Weights of a small transformer language model.
Size: 4 heads of 64 (2 for keys and values), MLP 448 SwiGLU, 6.62M parameters.
Training: a variant of Muon for these matrices, 488M tokens.
MLP neurons of a small language model. Each row is named by its layer, matrix (gate and up: input weights) and neuron, and shows model dimensions 0-191. Each number is 500 + 50 x the weight over its row's rms, rounded and kept within 0 to 999. Numbers have three digits each. A neuron's up and down rows have the sign that makes its largest values positive.
A block is one neuron, or neurons of one layer that tend to fire together. Before each block is what it responds to, as a language model described it from the Wikipedia text at the highest values.

Table header separators
L7.gate67:547582436474357431435508554433531543498431476487462495476482437544447508516547436523427510600513549422467481533403458501566520579584528447528505572542504534425556582437390488467512567489418470544576394380585516328507494479451552458511464518480512482557472518496502589526519532487493433575496507458484508578477503448456450443485463459514479524581526445504486574594473573445452419506550502488483523530551446547429536594521472544516444455478510517558554447512540487485526492508492456514529506544479437462500560492502509427530549453476501450503461543483552556494504370556487476455
L7.up67:528532506547433490509549443543466459492491476431397483466469512517541503511404502418492529426505580557564501516495497538491461393450426525563594497417384571427405490576569530576534534434496587469521520435441569548430501474545475405431542558511495564451372488535504418526474487536383485478517562514407450517499510480501495604582469475547599465480495516490459514522501497551523489466569500468524564506479471503415460468471496500461448461505564461558451534404464530476548523474521435583555486492546514469590468562542631497512448503466449557511553485513578589561494486563525494462
L7.gate93:559535497520413494460549468478447549451470504496464549529501589506431577495535466465499459481504498536447577480471466532576479493581496487594503487512480538489448452547513483510463543580480465507554560473511470454505567519426537516589480464528418445500509550480510511537463559564443392465521551471468494432471447579497488605453427502501493466540553504536485437402542464520513493442498480421495490526463519398467597467596568466608504486433440443481518427421493502574511418615506510542466447507432435488589606474451599515502542588588509462441474595497494398593525542486556503417
L7.up93:351432444589501442531523557521526597446501488479522451463552545501437550498396466522491501447503473542452379486445458515519452504599540559536461451507444547427560510458506625492528503397503518562557475485468506441416498470520515588483451494559496490478506568521503533513490440539449514517472421485464345515570489501442476568608543530462434448467487513521515557469448542448535493492538493425503425463561523589549470526521590445538487508431573538552462447544570480570513516372534526580564581588421549441490509437499571497451474464465514459472481523551519540499570461543484514537
L7.gate120:478435515432494509525508525461450492537483511560446489452513518591508540467587394538497497627473477450482450500434431529522475516403537502521509454479426448522463498446575463507467358424405415468473430630507506432466426473578532512492514549525507487472525548474501613467438424557476562489477551439509512478494475629485459475541465536498507417536421549468524508503518516511531485489482456520518499493541435586544512456460547463503467508481396640539410449451457538437597533624487504481428528488485481505553459631523475479590539477568612462454475477457490475540443499468407495502
L7.up120:532497560514476501592515502528522569467514512501450521486472502542446581572507507532493476555471521414484545482552450540566589469522605624487467444479466439444474562570475502482471472444426357504470505532452467560495478412566471401488537565527538462482350535571475505444507449521471516440526538494563527513440517505495503466422457523465463410515526426482545443551505550389489424486521494467555567494524417553549500533438542529394435482478472544515491496477425641463595500586506413516465478470580505431480448561458424493527502451571567436388510553401529497493529537478464473490
L7.gate179:438520454575416490543491457547494499550524489554514384449431525478443518498472493463391441507454461447556543456514528473477410512543458487520541519414545572463592421459628467384567410458475438484505531432451493484404510444522509450550389571536508453501544527466545527498608530465379532560492625476523519517533599486447495473523427529565499538532473524544550506433533624446462412467502446428527482440449506423556416544475487499426463457529490459563441443529528544437508474406501500571472512561487523499493601477560532505525537459541583466533578554470576509477469485533454485377
L7.up179:485503528441477486518530551432423523517469403450486598459431433514583519514465481515462577478547573490537520474441571484575424438564462454509519400432559454503381428553528469596558593475487475417611486468529477396549469395510451489500450470455551509501495553471427490502550487397432519512563469538435521537543465489464471494538579457483454477537535471424587508389549549573556551462542399451404400527493473550484505475425430507526571550515520490525574515612589537537526528551495466559548505531495533459496565505483552532534506505541457484426613535597477499434509488576592506534
L7.gate283:469504526579438482479538408513520511517442562553469502458462551516558469486448518446400449497507499517466502461545487502523447464437432525531555523505577499478462494514548613552457470527485428457509501535396528416434509600493514507452599527540577443444486497467518416553475539593530500564486517463376462559466458467533443452477473542515501457533453519431464538566404483591508515546416500466499562483476462488470530471476540504396559536517621449490451470393416519431540610488524463443504445543540476530512524514491500491556536554442523424458469487482633450536452447516533463517
L7.up283:400540473461414496499535471443459447578509489528533613462517386558504494575459482494450454421549448540413406473460596473440399496527517547412564567492438578565383512538539587532429462521515482516414424448446447436485534553484487509492466451450576511593432468449482489513586479485501491555471489449457471498458472524504461479557555426460534463490487557435481610474518509529527477468520511504528570479509539595524459541585506423466526481581558526466559468503481510478492584424555488513490429563555625544525448464486540557550500536411574419450474532460420510543553474572555447492
L7.gate284:450406490463498493539403445442482524421481417640507519486383406522497539572490472534517460606451432483540452556552493505634622470501473549534508497446398575486527493524520446521530484533478490485530491516464487453501580442470520552482497447468404519521514528507459618501485585587478504571439521471558500466514498442497486407497476470495456464563459455585525506507479550492545574518523513534577583541558419428488436504528570521529465470523407574496526493512511529425569402442525472558521481483575545509507561474510469621525453545504531547430496550562462542583491451524495532476
L7.up284:602510483541508490418480473564518477552587524601461556481490470516494524509457542483556506476461494571420490609534514494585494460463511492508522410451515477529464547551390523476458522526418559565510497540390439537555535539458569482457564500491551521480516497466477520443437521527463500599569540410382641481522545419526596526563441477520448459489530557488475545426501413455517559481577496551457545539512612429547512492527515439546445486479435422505451447476451437557552602479609602538485552505532488456508548507479503494453536497545465486537439519450596510561508421528417492513
L7.gate290:485494530479442435484504544470529521536487480514550627445438438570464440475548532569549518484475498508473582453526527529452454464557520469496543417534390641499495475513472575519478474376457422498551528507560402453482475534386475504501437480492476424435454557456557469460511563438490509526470528560491397442533465500513543502521460500510509534558394533549461518472582539479480558500465557437511460439615625414565540528504499531547431412503454496433448431481523573374550509564394464446501499561536499479423557451429557529492554458528475475569512506512459568538474479535437594520
L7.up290:559505589469444492448535493391451588490517479581502512590538430495545512522590483476570482555479478486495541456513423554528547444534532437447483509491522579483423635488571444628520579428447423537396457538488425477400455426522534498503572473519459499470535512510484503383444480465425463569525508501494474512553469499460487392522512576515555437491447496486447509573528569511433415545551494476577517511543367511498436510559542488491448549450536476578466547485427481470575465518489537488457528472580434473515565581475543515496512581441525537612539581519519575511514480574523437605
L7.gate324:448547550495460441508453451477469560482538461496540406494518439443452506439489416395467490507472496518479531413540516432496604600511487508543515514554479474525558481331525509550444464463532401514518457523581580495563504494412519494534483472507382463538527550477452448421546492533558443490441567520520444470534443532499480551517445420496493526465489541516498609565576543520442482461554532433438492544491597512509477414551521390471486483428525462585423549520477596498509414588515499518518557486488561491466485554523551561490515491522514559558469496572468525623504545539576544482
L7.up324:493503500492522449465622519479518484497607560660465496448527463565374573497552427559461497492571526520501504519453517523530498524533520440571526538512513463505597547486470471505509506499465457477521451517463494563475541498534595562477396608446494432451589519489479496429519458494456540476554555513516571506556501487511502513486581521394544541475493497493516490556457555491492534514491486480422512501511481513455475584578500447447416564419441472467550520514522478499467584554470526579555463532531531564479363495596526418530460477596518571537625562464478485419489449558486627521

Table header separators
L8.gate245:515566555474444509528490496560559527552534490529536495493494512423568442479433371374571487547549516438427540505528492430467517517541500457380477454457410513420427408416523506583539488522458495429558520586446604457437582522456485520509588475580567463525510508519584466464503524510406444450529506497478553457393572493500445463542516379498504455487584522460514547486537475565535566565535534459427503560494526472483557511553436460499552379537474424450499478523498412510596482536477410550621546525436516527576528508560538491396565442437479440420476542464548508516461484528473515464
L8.up245:501441476496433492536429455550455497569483514520469510490490455484526495446592409480446509531487609481589545521509454479550409645476319442452599480523496563448546526528445443490465607438475509555480567399489528435484521442458451392512469466444509433527529466537490511617475562483505517510613544425442512490447459529451490477439495424488480466525490551573499530505492455447443485583516534510552465443475452501476530541454497414418515549516581563566460545511620477513469477424439509530540496421498470514622498534486570459396515539469457526573538572508554591441564523524539479427

Role/identity predicate slot
L8.gate77:490500586499483431443397524553406524432431445565554481565494433440482527505554444414435444508536475520555490451495567546477431545583500526560505424461546511515445557452504491429582534488486515501549452450457478513465580551398432596515462526502388524491526541528664488476494507548506370424543577392512495484519495549514534420486504522448481497589514593566470476471529444516513467470498463519490477470534428494500479595463533516439482512496493560432516540418518516566422468487552480606495498479454487472558502471566498575483454546384560504468492542500527505439556563543543500491
L8.up77:649434508527492510388501445501435589427553497447458619450569536479539598491604483480450585515503430552477435454495512452574463534543538482498460492453519492573466503419518504504429600477521423505493483522502452588553450533501584517489506491496477443565462494420514465525400477463517494482462512563508523489561493435427568510558480484446449497528491476549492516459482488467493435443549495521458399593495518532465464519444482527638559531492500498498580602488448486480544494545517468537626565406486556519386476484511557496480523425456492551459454518393465371517479498490581506442

Indefinite article "a"
L7.gate18:499516435612534459516483545421421512440514427402572545487516397460423531434552508485419466519476528461440529432525389405464448499441517521486431514535495564537452531504517428483470435500529520562520495535492485527427408464430596521485377417469573574520567505568516541465505514535488443459551458503515507593571491577528465459436598469533490506487522461466481486568489500569522519437482429410481504509458491473572511418534494530540436491612510516452406559493467461496471512525557397462533599484488473510572527538561417534491521546468510477545488400518524528470548450559582482450
L7.up18:451484463464491485493489544605533530446511509520508554493481386368548585539546417521477444484511500440512467595506458459502475434499545442556490507389462559495456543399404490467434527503499511532430483553461468532598423492526455575531642514544479501543543430423557485504458486461514411493489500524492503601507553555491539455539550538476530550525556505517513576534545485509464542617510537496414477592574525422564499426539572513491537503544460525525587425535407488509424432411496516497462492493567534493439512486449494491493507519537551501494494620499456529507434499523421526439
L7.gate27:515448446494514535499607463411543545623397483502513452508411417538526486469427421535516495490529616528601540414388586486494367465515520508542555452589534558490487518551457479519429458541494480561536432527479541486556470495589547436542536418508521491497455520489481437446533505490522577547578502500508486506526435576482501657499508473520460502557533510486501485513503535519392461515392556468533479488349535482494569524460476494606486503538438533541521511501479569475528469493529514560500444533502494430595486477526407544447469514439557507538488454471562515564451503438501520561
L7.up27:547536566519431514520483433438480453477395567510534517514526457524519538486462544486480555537436445551482513572427603416475448482599445500509512510473520522438564579519453427522574477530561518589588476531469487443588431519458574474505538503488496434519548532567368434454537483462399577428428450466458578461490417530426552469486518472628499428519522505557502466431538528625467541497525484453434482502534436453492548479487525481511452547574441534546437556530542529483576530459524584481517583508499511532478543522430540561415521561558492434520415452540414517550527458476573548502
L7.gate59:464493551503485588483469389503472512458553495382516575485510453465555547544560545456490403549499530413531552472468444540567387544378576551450457535518540554481532491495544547523426531494550491414481380430510472533574457457448501521472478520455560440590537517494552508483507631471517504536524566475521442413488505584435481496448520495526538483556557481495558455486543540387540400450380592485452554512505450397438523536486398575496495438512481494509503514466556424577534438431528477541483416513533499441459447465593507535498403465520589427490445459530511468488507464535430473532
L7.up59:531529505509545517566583511561513489415500495459492536577434533473468422486527487529468449556498497447505519457479467464460479472553579470572497565459495538485523498516542420483487391530532548571511552531461462476435557509507429584438479504473507536475523507536584489591543500549438458532500689552495570525457496399413434456578446437527584492465464493436481504518616411404594525461499492516554434503424502502456606516508352470513498532586509476510539440513434551514462429509485458486472491451445499522430466428482529377521444574408569514502452507487439451593558507460523536461
L7.gate72:500528479517445517550483530495497458457463477492529494545462535423499450494502508464488449626485496431472538490465460512474445587500540547493499521461473536509505562546479372471517421451539492530417435455463479492503559461545504470428528575522525464473581511534537534504520437446453520626427491504424446546551536525532444424494410467390495452505485516418528504436495482454492433443569388497493455439463471541468595525641458518450507530594482633469512406456535520461404486529578446574536463518516521562466510561539540427500490575492526523418526448449413462549481517318529526566
L7.up72:507446444506498596463505552646525459445495491470453615478476508487482458451488521537478486552492485526442462474432439552439439443567536491426374431429437469482455499520441496421509487505467587459510467545461500534467442445474448508476590444494633443472531455533455403450479464503507445450481597427525480497433532460439525500516540504522571543441478428551496534547499383543536422484462489584456458468383468500430600474481506519548508558449605486497467564598481512415519458428454533483392499523516462531414538544582428459506525460440490567427459528480417463510522503516556524499
L7.gate82:532566547389513560479536478577515666547530484468480505554495456499484461458469556521469515524631417485575510451355505450550441553573463505541469432502485431536479603566548507477540433476443507508407440592488521526503584576515581445538536474495582528498481437486565500470431507560433475456472503449418579472519552569493559612596519514520549527478465482526444468506585448514508497461450515527431474540512544523480579497497537490368521476494438423514495562463540495517532442497471386442396531426478491530500478459485515519571462510423501473443493485460397466518491458589457501480
L7.up82:523516473390519535472570456515445495518519449413531393541527498396503569462572465478538445476590553473578550520457435471548507425449430515465543437448473491427545535486603440504485404476435576484493483553502475548436479457481534561559477460445523417551389485555493540446466527553468485523407604553473529493492512571500510545484524469550553563530423496461459472563423469643462640407465454475414441471474526621534536558579453493449485460518474459516570511541512472471476520453507453496503454402444459528590428543542537534496509469511577509515449548616489423526552447579529484499
L7.gate119:502512505475611471492456519627537472562524472530510468467478453431466500465557459552561534573555511502454530547410448509513456470519390514445520460484630545574684501544523459554429481468439491525492462496569579470455516446495472521490491459450559403595494470474515525478459512499416471483574471483492480550528498477464510565438470485495482541564488512512589528484595542555488496581540541482490517501484532502563483600472528486550582494478549472406563563541593532491534441545475441456522600492441514510394547418453552586437484540550493443430423585463510421499500526391478532481
L7.up119:521510472596520503435618549526508561452398381510488444503464470512483479537573540482466513474379548512518487488460484392473473490464419549454522440496519527490466576533486464511503531496586444480454492471531428511559546450498618456549440486544500462618462472557489551450463515480534491453458505445481594549498460484455541489450564471428498500555469516559452514477527495449532559445457506541577560540619525481567563512427442600518509586524456569512480419409488511493512405424473466449565397515437514484512485477438523543483515444529473434408475496455531443510592481569499485454
L7.gate303:538599459422545524511456455382444526456402585446432514549459451471556572379603533504517519469466548468489477524501509466395499457546530502468487464444501461499496564636536461466513455543455567428451477448492427536500520452499469599537486483459451521507443560591489414539464600518469487489449534513513434535459522486481440390554513502490443464463584470536484473497551518485534471527499396476468515437488470562562522435540522511539460550479451542543445494467591469564507531499493532466465530454418408452529493536492553497509511543466523425486534453526519473581532525457512500522
L7.up303:543478558594497575501557513432490469496548533439466561480480511545501572431516519527466459572525559465546392536472517480454487526554432534554520520548501546516584593535483511576415505465483535507497504502450391446479490540657497503479480533426504520420543446513692493499533490528553493524426482518477560409486501481499426562520436550492393454488513631469445424476533481485493487389466475384399551467453483486508481530497480621542519506490499435577528541539483430534500578436483474453461414501486545484478485473529538583585497436552468552433443482428437508581525581467449498510
L7.gate309:569529533463568531512480506405513469484462549472498466555585402367496481463505406523586403514576487506482518391547450486510510491487518541480557510644555518468454535450493425565494502567433580449507456455533533498508523486602553547493506403517481442591507374494540451500516522463534488505446459499424552575523473526541533413566464537517501506554538425425484512553482564451520486576395532499509447502485456473545527460486451534491392523473590414498479374494434582524554515447478570502551472449516510507485538548522570547541520590450483559481543535379463484499512421488444448505
L7.up309:555488555483517495463497457467517587517518466619584499444463441405442483505532586545467485498523416522497533531529515474493491431473463409445512488495444420546472493535456413335493494519551475493555554513486601494527497463416538540459553453526476501536413513511483397509590547491445525470564475549514558502481486517504432487464553462492409482511522527567563498542519556487507522531484515396459537510461496626589513531547478568512507491538510518553539471522558457432385441472543446516551479511435426521459517508466555482578459584580423508478577456452483443530614425489540535475